From a checkpoint of a small transformer trained on Wikipedia: 12 layers, tied embeddings.
MLP neurons of a small language model. Each row is named by its layer, matrix (up: input weights) and neuron, and shows model dimensions 528-655. Each number is 500 + 40 x the weight over its row's rms, rounded and kept within 0 to 999. Numbers have three digits each.
A block is one neuron, or neurons of one layer that tend to fire together. After each block is what it responds to, as a language model described it from the Wikipedia text at the highest values.

L2.up164:520547428536444513490506471508565530425462495529462560577538532535484503509489543494545534484514471489397458553498492522439523510456528476452507395518530558479398529506588490583398524539510475551448541473488562524576456538451462455435523497464459500481524462553428481496490492585489573557507424470479484449570458444513526512517524465468556476534482476408427426532465559461500500484459
L2.up945:525554439565479457514469518503505459496447532513450540508528488524515477510514509469464521543456520583444512394496556459500513447418482540543419474465461484517451453467533477559543519449541492568495518507489488460559462496529473455508569601501479489429508511563485574473523502568542531542473503527490432461496447473545443501547456423486493479478510463498428526473551523500545539481533
L2.up1183:516508579453476546580577453470527463515456487457534496538490509550431499537534494571546500560516451585484448443583536519499542460506554473507483483500494466461536510501492500594485486425540531549473535527484551476538509467528447427433491549460500451475510436505512456468496463545523498490522533593417461553583484491502487563553459463517500477481491488425455491508474460553507476469480
L2.up1333:493500508560489525533453447547449546527513470482422550526463443568517459572433486522588583464536521588473501513539518442507559441480466512476539482509507444520508472445497473565524542499535469498413475545471443500511535470517520442458506535550465450484510573507421549476503482577544422500469521519462462437553459503497467495487460514523462504423485508474426486473517525494576459438475
L2.up1403:472534497560448554500506412496457514498469603522527561566485518496541456556470454492537432548541530560473514539512514496461493438536577481519477523530406457544452610494490540519485450455535409475415514495441476496531539503559482450446494526512459463458518544453461409477545522593535507478491487572518469534559546505516499540486473468485482500557476481508519483488448489520551496493500
L2.up1717:518446550496516520515467485516397536475388523467474574547514483493516479542460473516562533489434482544539473444531558447575483512493514423473463456476516535526562512454517545590571482460538543566504508523502508467558481519563523432435540517545489514505451482463496484437456491511514480566517469584470540500457444479460398508525532535489511461546494496465514442487503481580520504506515
L2.up1855:520554509474501578597474468480585451515475460518439528520477496424511496534527528558447455483523540519464513454529493510465512545497460523517505439470452499436537508480519569528480569479485506556401482500483514533504443588527517477454540469492450450483494469478530580378425487545521505493443485482374498419403511503479544553588492466515497455447507439419432476506476552529553551559547
L2.up2389:504461486464437455515551475469445481514450476549470461572587526484488511493461447531534534453429438528463496478518554539516547499492542445528467466482488546421571540552583432460539551481530455529499531614482469578564476484471436492584500542511456518551558474493515508469441427486454482519452453498463512499505471502529544546502521532477536477480455452407538500552515515504535511555564
Responds to: Year first three digits

L4.up901:508439508514551519433564484483531480525473515434465464439544508527507499536523447536561517498586520489502507514564548535470557465521526520567529484515367475520481560503460456541433502552483492477497495507419524536524524515492497561452543422544513490447509577450441460409498488581479487513413459562483476438503530534507444524551396525472508478529491512451515456524407424550546498459520
Responds to: Token after a number

L5.up113:458545485544509498475530506529483559528448510520479508432498522455525513566469483545441557541469536490497498473466505498567472531469486511521502463472474500540452492480471533520487531507486523513462528536506491450514506512524506517467438579476469514431546492502536446504438550473511544477422519440493484495513450460496423554494522507532454483480504537474463484561428486492566596508530
L5.up169:527488492494534476559568459489515497447486496489466533453530524449503516501499504445550562536579488478485491466497441452515453526509464474553520528423475457530512575508511457530489535450444502496534550595516461531474518473511530523585478463497537472450463534448530510513466469555494494447405495489466455477508483492498466574521533486517465462515483420471512525569574489532515504536563
L5.up680:530483557554572482475461536489474452529531496494457494571511549476445477499474448562492536529382455553494524498535509494459482486387495509504460455518533520422465531511461439541420468579500498498510477565537426533534464531532414488421509508487535516479513425429528535547475524581508501565456457559418484451504518501567485516494456518531495434500502523544487488508524463471578496400473
L5.up872:535518473547478535543424510516427518507457514547489469466518527432474520591521451538503476518415523521488481422544532506595458513482506537476461494470510443433451431513509445576505492484542528433535446496457535438542514480517511524462575525523578524468519466505515499457531490523478573485554467481494465423558505479454395523530459522569461475490462557480524523538506570512515581457557
L5.up890:492439515502508488457507485506441499546427443459434468541501488530619448500465467522543532511509528550490470541482478518512421515540475485519518518506503497525538524503485475484438519480492454509485554517453497541464482526448543485434486496488520518454494501437547473421483590527518481482454413411489469533610518528528458542463537490554467489544480541522486465494521485587502472520504
L5.up1004:536429487525576508558447503478453467490445523517490527580489478416501431454463447500539558489453476512470516499485453571540464549459526463534455501474493497476490518501520448461534499555431528480497528485457520578515421501481510535432509460519534523416508450457479530514427552504477593508470580528476483503527543515489519554558507576548485457490512508520502481559480419523578580478505
L5.up2197:451487399500561580602504507503572455492445552502513591540488490402540507488540469521503488447488432476468526500535447540496487530494530399546504501494465512492460522503495481587495486480514579567521559466460514533515480607443522523509535475527438587506472515503534455493523535479483599533522524535503458490474526438495534541536536494552529451552489473500433528501433517559453538505456
L5.up2662:495457499523467501467459438488484529605526466503555508476585562470593495470504524500434550538493460510473485459513574570513405453492449439513468436462528546526479462523507497544500507508559458504528461519488478567595530522502536411430529494521503499479516448433449441478525482540542497545499535489451508502477473477592495505503491546549473521521497528579557507511520460509514509438541
Responds to: Year start tokens

L2.up402:477559559510438416520449537444533522451449547483468522491493454523495522464497496450495467516459518506539556505507522494556554507437502526481505530462541513523526433535509439484409536536477506505485478543410471531473435524488488528535503509475557489455479569462489536437538580536531539540508504417518476502479526534524528479556528504550501523479493474479551482520506525551540502465480
L2.up543:483542476428525440502500458487569504465491478493455528519532482487487459549522511457470487492461467493485493456506513517498465534492479444460525517531541459504505486460498527500391506565446571443498537560486482498498510590455539504431461464510573454449474547532474521460435489524579505493492483554521493419484519471515479506483506478488548520455486540420483561517519525454571528541565
L2.up715:526469458530475467464509480545448428442479493453454505520547461469511501542476492480484490503459508533471466447470528528421568451517566450447461509555556555429475481504536538481509493506491493436459420452506466531501535483490516433510531493559517478488480507495480578445583495443571556496490601563493505469433538469466476462493485457512456446436509486537534455539392520516504529568470
L2.up856:499517517509443500515513413461483418492471522505520594541518510488496563482465465496499465482513480587591527523509528515511474522483519489509518518490483547564479526460490479537501529524529515484471538550536479437469481491435457475481524481498509488430413467524486512429474442442576553533467591530434530497510510449524459445475496556546586503490462479547562452521412404622488488481488
L2.up974:503468512506383462485546543452443449516479592498482567546486521408495525465437507513531563527583495529486487483498560521462480529493502513500513500453525588537506559466545519533455570437479618533523507552509471522517449486437509506489496446506504462489458546544504498508474460468516531562435471516444513442457520522456435508484521536475506449502497443477556436521435501558505552555470
L2.up1517:467562446504465522478547425462546516502491523473454516517519452510506439514483485496471488558480528536522489520535511511463471470528531535558511521552461493507488530486528562543519490563452508511469491449546456527545486497527562529431506490508523492461470468424531548446467454568521580462447528522486481466501505542540486446505457484485591510450495524495492524487469472514556533528476
L2.up2162:526575515573458507551468477518488497452439553487527591529534522522557588497469525590482479521498433514459529518459516460467445528449474571502539489507485516544562524484474545477477520469468489403403569513489489446501569565499454549505517520510473485521496587534553469545519468482544526520469510524457429544488507519500450504498500431537546462469528482526499478509509555563529549446453
L2.up2447:474496463532496516474551533469463499520509564483516498593483511557480509457444519585462536489553480536446519519513524495563509510465571515535438493439565595540545514465554534526434471459524489485463448548536467471505446532534477481504451484548502431492454495540481517511468497413607475492471565516432499441461524438463439492497473474530525441463469485428520509552524546509492527466510
Responds to: Year final digits

L4.up755:483379506486513475467491403421456382554481530525409550549532478484471527524499501546537463466496461525476524485471473502564471456478508478510532484516511598467597508456511527541521468477544488473466597496463510491524462490487473501550496431518551472513547542492454519557528463515504516490440531538473548510513489419470485405466462478573511478452475452479543458478446440608510448532478
Responds to: Year final digit

L4.up1214:510540420509431489537534470491465548463502487510497544491508495521467543476463496499457457522537493500522424536541501576508414468435549545470490477528484453494516462522415504544485520530498494453442542504490453430542454519516535518425483542521481507557490433521528552412528453467491568419491514475420487523480490519512461548473493512536474434461487516404455497455527474497550540434472
Responds to: Decimal points in statistics

L2.up13:480502441557546512534503473499445502499493509478444457499529518557518512468501490544553411489472511456470464495532512484500485492535468524457498480510481473524491524480459487525464500490482469450463481506552494481539538522517486533550499553526435433518494495523609469477443519485440503484510503572458534482512506471580469549488525528493520445471518485453422535510549466568515560432542
L2.up295:542461523503526414501555527479467502483376531582508496554556464544452488446511528486542534511517543486482490542466467528500510458471502548505478483513451457456499558488493559473416574490451479529471506553410509504550493514462518429462477445502526384487560495452498482504453519483436527506434564529528503561537570457547464471481530508536450445544464454427549508546536499535553553499506
L2.up301:498520444484494479542551485490530492533423584498530498496560590613524534526490432466532442491365559517536455566499513476499464474511510551511494503484495477443560491519462529562516472418491515537453506529539515505551576454529465466465434507519507463466551459525482478532461508487540463443499597482488498535489528537487486524547476518503567436451525463519472471482530494466503524488513
L2.up882:508495460512475486507578377476499520498459458483501410499514514554442492488486502503488497526469485540556460449515520561486521459427452433548456466533451441507531509513508552486552458400442502533521441535500491459567482532466486561416498560501483572497543484490468461468439496388501459464404526543440358528472533541551423472542470535491447473456514469469526545471568466484564541488558
L2.up1299:563506538428501497539520465450442482492516471505474446518528490543476479430511441488509464453551472464492495597533461561541488497582469488556478460499469413535527507558487480451540508529497477431421546498472446505583493550464498445474402458510483554411557476468491491485509464447459490466454475502522498542518482511512489488508526500524503470449485457478447501531454524546543550490548
L2.up1957:509491482498513477511538495477458574511455499548474433600558465568481472418473516470475571468554511481498449533474476540476539467472479511506466478511471524473508503517374523498509632460503430429465477520531499517549448507482450516482524514512462428484525463542495542485466446518496519525485509558473493493473488481497498413539568523470543432529471510385501505533513489493504528525511
L2.up2048:496438518562547475583568514521395520427489451488447526525454549581487568501432496509495534498444592513538497448506444417505537483511515477474520526426544458418553534521480542526532465473546445514425483528518399577457549491512470487531457473440514462533479465537558506548477538464482453537487546495505447460526513443529476425494517521491544494415488519463528466484424529452539455441577
L2.up2370:509512504540549449519541507514424525545455568522451564476441557552563537489505467536538547439470588548521507483570468524502526467432508476559461478485542506541455547508479524543524502525462545505462536500490528526479488568543483425527490561522440513440501454519568496474384479472518554473504479498464465459426508433513420557519470467488486443495496477466470504479534517542485545462567
Responds to: Templated data-list tokens

L4.up873:507519529538484499541528455498472495491485545485502588564476447428556481539519526541518526518530536552472499409480536479543503466439449431482481456540513504521482464435546436594544533527584484559494464515444471600556517504514447409442473528518493539484586450559423490401454494548446486470481482519475481474511455467487510495492530444480494500496540479501451466518527519442571468532574
Responds to: Year-start expectation

L2.up338:524543510527449510579466474465493476492463541488510478513525535511507468597419413523492568454480491512499523451483475492429501526483510507443483549445463511464571485526514489581520485482509467469449501575460449469516488501495385539458526467522494443449578471508554510485485538440559471451453464534456424489510524535540468535510490467534459501473493471511547555534490435471614528524481
L2.up378:593515554474555529479530463438476490552447553495552552500539499448489453465505480454564511501456403473463575532478495552505417518474494439483504457434455504501577545521479542486490522491542463464554514556446505518556521508446443459539561530518472520480483477442452470561523474530480452405515514444481516504489495437467481514552505567519485527495508494476542455539475492479565499446484
L2.up549:494539515542460490525585441478562571460437518510489525503602499496530520460484521505544522479504514442474452485540512467499461588492535500445469454515525496503499533524406514504494479478495464488557459456492542533483587554473461483413514557537499485536481509496484457397429493502479597507513548469464566418537522550462482446514513522528548499519489507431472433497520452502493522473442
L2.up1122:527513523486442531479595509435460475528512533501465551503538530531533467556421509556465487499471449488491569506545481506479487500495536502459512469426456504541572606466592543547513476473514483373494487558470473456512516488452502545434508532491459522529548455513502491476503494503553465523409521554415401515564488473504494525521487501536508470499444437428551414518425467440527515512517
L2.up1407:520584518471486561539521446434401503434404517506487583498468484481504438592477509493547517519536470506474464492483562554483439525428539447445440437532521538509516491520470429509545534497492552478520478507416553519500495478403457493510550563530472510472497501454463513470556551467520539489493503513521451521523477460528526462493466504532494485518506453447487456508518512472559494527422
L2.up1998:516457547453477434464531440473415450474426549512488468547490545531519496526441446577506474497492457527522536518497555539457469512479538497449474436470534470556527524517480505542495481539479504444522553512493484506530521462488417505462442561545510458480496458449546503546484534486587566479399520532411493559462533443426485521533518467550517474527446458506542465491504515511503532509480
L2.up2104:517485545515445513505506423490444478525448459510489543590592463520510456513481503492504540472510535515525528510511532472465537535483528495440478476467495573542524563530512472465503444466541453497575396489503562547551543459410454486505507573553464514545486517478499543555556514520477522499450514395513441505574542478565503482487503537508526528576456515454477491473453488505479513460500
L2.up2551:563505498480518569511536496467506508518489511547471544510530525520555446569409471454554571468495408540467445470530538596567416573493452448424399453412473487522525504559461459609476467574572503439467524563416496429553483527461446495493535520529480520422536508486431439455479509477483531496514475554501494522499484509552463523563489534483523490535487481440434513568484453514530510509430
Responds to: Table and list separators

L4.up2254:483505547555493446551491515474519554514461486545481619553525495484527418529497487539524516535539532545503458448520438484504520556454526503441439499469522498447570494542507545481471505519472527492490480582460494530505501538487459466443506517511458450437558527525489481517523541494467478469532507481520550548580533492593515535546464590535475469504463529497545469493534526516491520429464
Responds to: List-item dashes and field colons

L5.up260:482531515476468441493516560511536572490481500559432533557495460533537513501405494556477429460492533528431486566569483526504478503611585480463441478481493515480460489501497483539508486523514528517496446530514532509550522500508534384521445518528465476492557517486557539556417518458533585530528540557511492581441454547441510495476501579450617461572481504474510464466469531497455599485541
L5.up734:449539529537503545527570458509421546510471501636417504538499471451487496482482423455531477521494543505433473507489500457456483536551549480477536447449434498544518483513481491436502547549468578462540424475532471496526509460537540491477562493523495465475541477540462545503463501577510545518481500513493530550493508517525488543568472535485547487487536479384539528493483572591532543467528
L5.up741:536486475531534468516545474479475437570455508583485457538514507544473453480504461525435486498500565548479478533511528569396547507503550468425528484464548512494540533443469501574538558462555563572502475509448493495449575472509446458477480523525510465474544460490536582476428532511485485433448551495460506522514574510463476462485495483515445491497511466508553473484559473539448515543501
L5.up772:475524515440482502549492478481505499487488546528451529519549535500474498546460515545509463421496509514470481453501468531418550532507527483458570521508522540455448448529558497544456541452474507507520520533443508505511546489500354510511423510540472439495472483491519467511451504397585491513481479511479499519458528438577532547471556525550442514456447517475580607535486538491488560559489
L5.up1150:541474486505522525545482458528501514485529495535473485509525516471520483447409462528513466467541536495455504484465509497410494518497545485433502490499402540475574499560536511526476495487499515485467482517386533515495557478571427468497443524509502462427555470498473501505437518520498550498456458469501482527459559428570433575515492498487504504515432523482473528536463560437532524524465
L5.up1335:542469487566538543498567470534492457540534566459539479501526497492527533455510511499511522391516496481526535544486454522475487507521567520462506524511428566544552571526449546496469487464491560542508455535536495479463544451495490463498495428486513528454582501478454550558459477505541502447487478491439529599551525476529472460471510502482543467528535565535505499485523495470451597475485
L5.up2589:461484485541498476522507462519452517553506562515495532546533479487503535489454409481469448470529523487550435535446512530501488509507447510411464466457505453516552562560447586462445501483541558535455519500437518543522561483572490551474547496573471505500544546498562543474444567431533493466468523490482457494475566475495460516535441422489446471489481510498451516500500500476511549571475
L5.up2590:450481515500514530469469528458439487518530517521478520524514507482494544489444368537542471478500574520487470498538477538536476440558538435530474496464492472524480530484432457498545571532528567520524470546523551464519473457523501400537453491521444481527578511403509527519470509479492522506536427546481523516440520491536469517534431464487506448497530499466497449485485453506532526455542
Responds to: Table first-row cell

L2.up717:462463573511470510559498480502447506496509470535532534508480570507515560492478488529563561499525501538425489441554520517505461467515505461471516465487462457513546567552461522534464459444533544413558457461548484546547582501478445450506521483496496484500458432512526518496521448490542452540468452557483475462513499512494539514506515525481536520462479505441484522514435451515542549479514
L2.up766:490563559504533534519521493407515431457549554528514495523527513476556486476478490490580507493452527562483479446550496489499496521507550532458495429519396500482497509504494522499487495613447500439489472472505586518495471457534510455541554464514502480437525453488516541479517446562476558527478474553554546516479471517559470491500519513519536455552510494421498446486446526584470491510493
L2.up906:450464493478482524528603417450477455440473502492522436538523553441562525464467451516502483520501424516492504545500506531421508526527526494572525436475459450514512545526422553556457516507466580404481482491490477480514525439468469479466513530543553470487485574521486487486500468563516508496470526466455477476497493512451524505518581460495515525593526527398455472523549492499539472470548
L2.up1375:480545530530481564463558424477516517568431511512436469484485581492465535451497494489547553476484543490452515573496499500552480502533499527489527401522427546513447528522487556563429578510550536482439529496399452419527505419494499535422530504471498519503515491498520485458500506514488492459409505513449459486426533494461496491476525567516456454500482535401517487479510479506486494432542
L2.up1775:445517509535524509421552505492514530528450481490511420479545557490547504513522449491570419490546509490508514543501506479489487530452579482474531405498461493548523505453488451566428505514529500379556461482425473496543576502496524486385588432503533469519414482447509450423467479547514436544463510541453498445537540433477450573483497501517467478468495570465476525505452456556513503479556
L2.up1785:494496584472506446593498409440515503524449463496423501498516515446520520519481456460459543534475481543531514452561441482494422549500460554467510453506437465561510494472419511527517471489487524441518511466512498435509569485514525575412464501489465437436451477534507494528487521485472527514429507503473507490478449565556472501534520493570527441436466559442474521503425449515540497443489
L2.up2097:440467479448470514499568561448484488452537497539505413469498555537551536555470474507453489569520437553457480493522531487521507577482470540558468536504519456553520534473483504624486504509557491493441544455476466481492539554476436452518447446510519437471477495574564453488517511479537572538472532514494524485519403506527569482507448440484565481581552481421481549444464469465538500509619
L2.up2340:504443548474454594516562505480467522476534521509528413474454527457549556514476545526493461473489491477492494483507465556430438506493527483501530491437419508428587474516488545594495524511569531492506426530410540504494502474521466566496496522505551467536463507456615460461497480563464577555437428576485511531453456543443544523503563490471512504494513460327491498495433477568467577566569
Responds to: Noun after number

L5.up76:473532456522542499471462459489458523388521479530552482591489490506520491456408450571521513470462521431541490526488459472501531501438477555499536510468535560538495518552504506486498502613504474578452459569481533610441484501478399499478454517555592469461502495580493544483454479496517512510521482502490526461425503521554508470465550505574539451519463494480535474478521469400484455506546
L5.up125:542529446495471535542495546458540545422527499482544562463535458556447521480503495505527495455483429449460462468531561445493475472429495557480424466487504588520604466507553538533591492516507494411500447494571506553586528485455459480485519541501513485536468474501536567488486482440584510517483437521421488444466436501547517547509502545526570458479516526483465531512500492507617544492474
L5.up356:441530478490491537545506456512552456502463521518410509476490530499437506451506473521495448466539529464425492417501407520520510506435553587528508544461494488496473521553551541519423479553479535479511455488414492459530522473526525550498512541577491458439562460489541484475470520516570458523540528443402463405548506475523545518505443512478494448482495553486477502446530537508456487540501
L5.up597:581559525480587549467478444471422537483465570471551497514482524576498489471496430498561540431512453579481483495485512546434443514451499471481387376478438447531497462531478475509563533501492537495454575526568521512555516502515461441470450553586462442436513544526406455432430454536554564493501467526521506432530438525404438498542495465515506481501491463472480471588536497462490514424462
L5.up638:443483414498459460512488486551473519572438468478472459530519535579519444513481480552508459493527491493466481487488526528494513475544471519461519453514464539530473508500459519583510606499438451486455502556484528502556496526540506524490481546486423514514565547471563487466492454466565596441490508523450453509413531486482518435501553534468515494478476465492477539528492535448534528523513
L5.up1857:518538442505521511519465471537485493496536559479476493526464493564451567477478424516452534547448515523388452532473536508431547498478498487443598430516488476499464407515504466513427564484510461467502573534443448469488526492521505506509508525484513490473470473520537483514430568540495489431523514453534480534592485536540443463564518490453514466478504448509483488466474494472548515472595
L5.up2290:457521399482532496492439512468550484535456556473511571520511583532447486520488544455517507523507506560453452558527451490497535486413510546519483503509490569589471497561488498577473548534494503490452555539470451505509429581502486481512460471535422403472518447551572497574464475533510517521532504535503456525443505424516516488532516523541494469557492519482569608480534480485502520514540
L5.up2674:450529415547452515500530467472503507516448534521496430494497459520503513478502521500519541570478482520542468448519553503553527572448479523485465438548495511452485505502549523554476412491608470487548492547516452481486467523500501496498521479526528490482458441521505472441489452480486543488510483535448470408482462458532439618534546496539459491461502436500516496524553444454522532502506
Responds to: Value-follows position

L5.up151:519439584529517518563478433447478404475468484479443389522543479452495481520522497518510541495537571488588465446478471521477570504449471578477503485487461554499468450477483470562532488485462620529470483474515523498513503465478492559471511498500526532485481506505472508428500544474478533463495534485491513534515472510583481527517471519520413515553470537479548606465502438492474546383506
L5.up635:473467466492477508465557493559532558485500482502475493491529525492545549492436520480492490408547514464532492513466437524531461548504466488517496518522494476541535516476469455512517438486469491451444456531501473489475494536535449485504465512475470408475572502480562478474507490437490516508528487502546500581489452475522520504556532499489520435470468521473549522442519506585411498421575
L5.up1191:493494475561458422540529470456498485423566442465418423515572533458510580471523448503446484528513518454481472467456574535492506531482481476509495501465452511536544454574474525493455566562524459498505441452500463453522509483488478481525477477512457446473528440480521528460529502614504635541470485573485539546515439540561549490598462548523497511485514488471562465485431451459523481478608
L5.up1904:534511512452518462550474461453534483484523488491481449467492513516501490561492397518615492559484513499458427442508506414464501512500554500446481439539473483435601476537458495524455501561429537439525531529552492572522537477494474505505391460538578518458487528557531554459425523584501532494501536475499494440429489485512377454523494534508445510494518506522518523513480523493558503487503
L5.up2092:469490505537509513533496439499522478423505457469464463511619480459474555554511449517599492512527466500464409437441464524485503538535524524544467503480506483446477492526495524497469467580449525511507419513551500504503525450520561529419494445521485455455546485482449504476483524582502591521452526483482442530404493508577482518544473468504495470541522527340526536497560445492480492483490
L5.up2121:565452441519573567564478385487490504533450513525482441526558500467473556541550470461538534539466480469482491499460475435467503507512528459458475466514460500411487510598450492398478468582424525505424484467543518483534498496559513492472495502482493530487429493526473523440511508537464543497512518475500496486489612472462451545574520511458530516475571499474480467490521506531506486526489
L5.up2301:475419507504447508567520421461534523497518441482501481509562497488535515459483496479545484474536485546521486417524492532469443485473531499516510456527504556506501470471444600560506428554478528510487476482491462528504486472542527570486576509491456483499579424496510433484497529565449544535417516501494541541462470537534441468485523507474516471577495474442497487487511560505494473495470
L5.up2353:556534475468459504488538480470489454496484550520468529490503559516456532537474424524584556389524524497572476543500474483505475464505498462495519477495497498454529492535444541452452448516439482500493416469536425603533550475446510542483522523543533473502617485451455493521489566595417538467461508449470537447480513520489451466493476451539547489574481520418527489506545451512415514537530
Responds to: Plural noun endings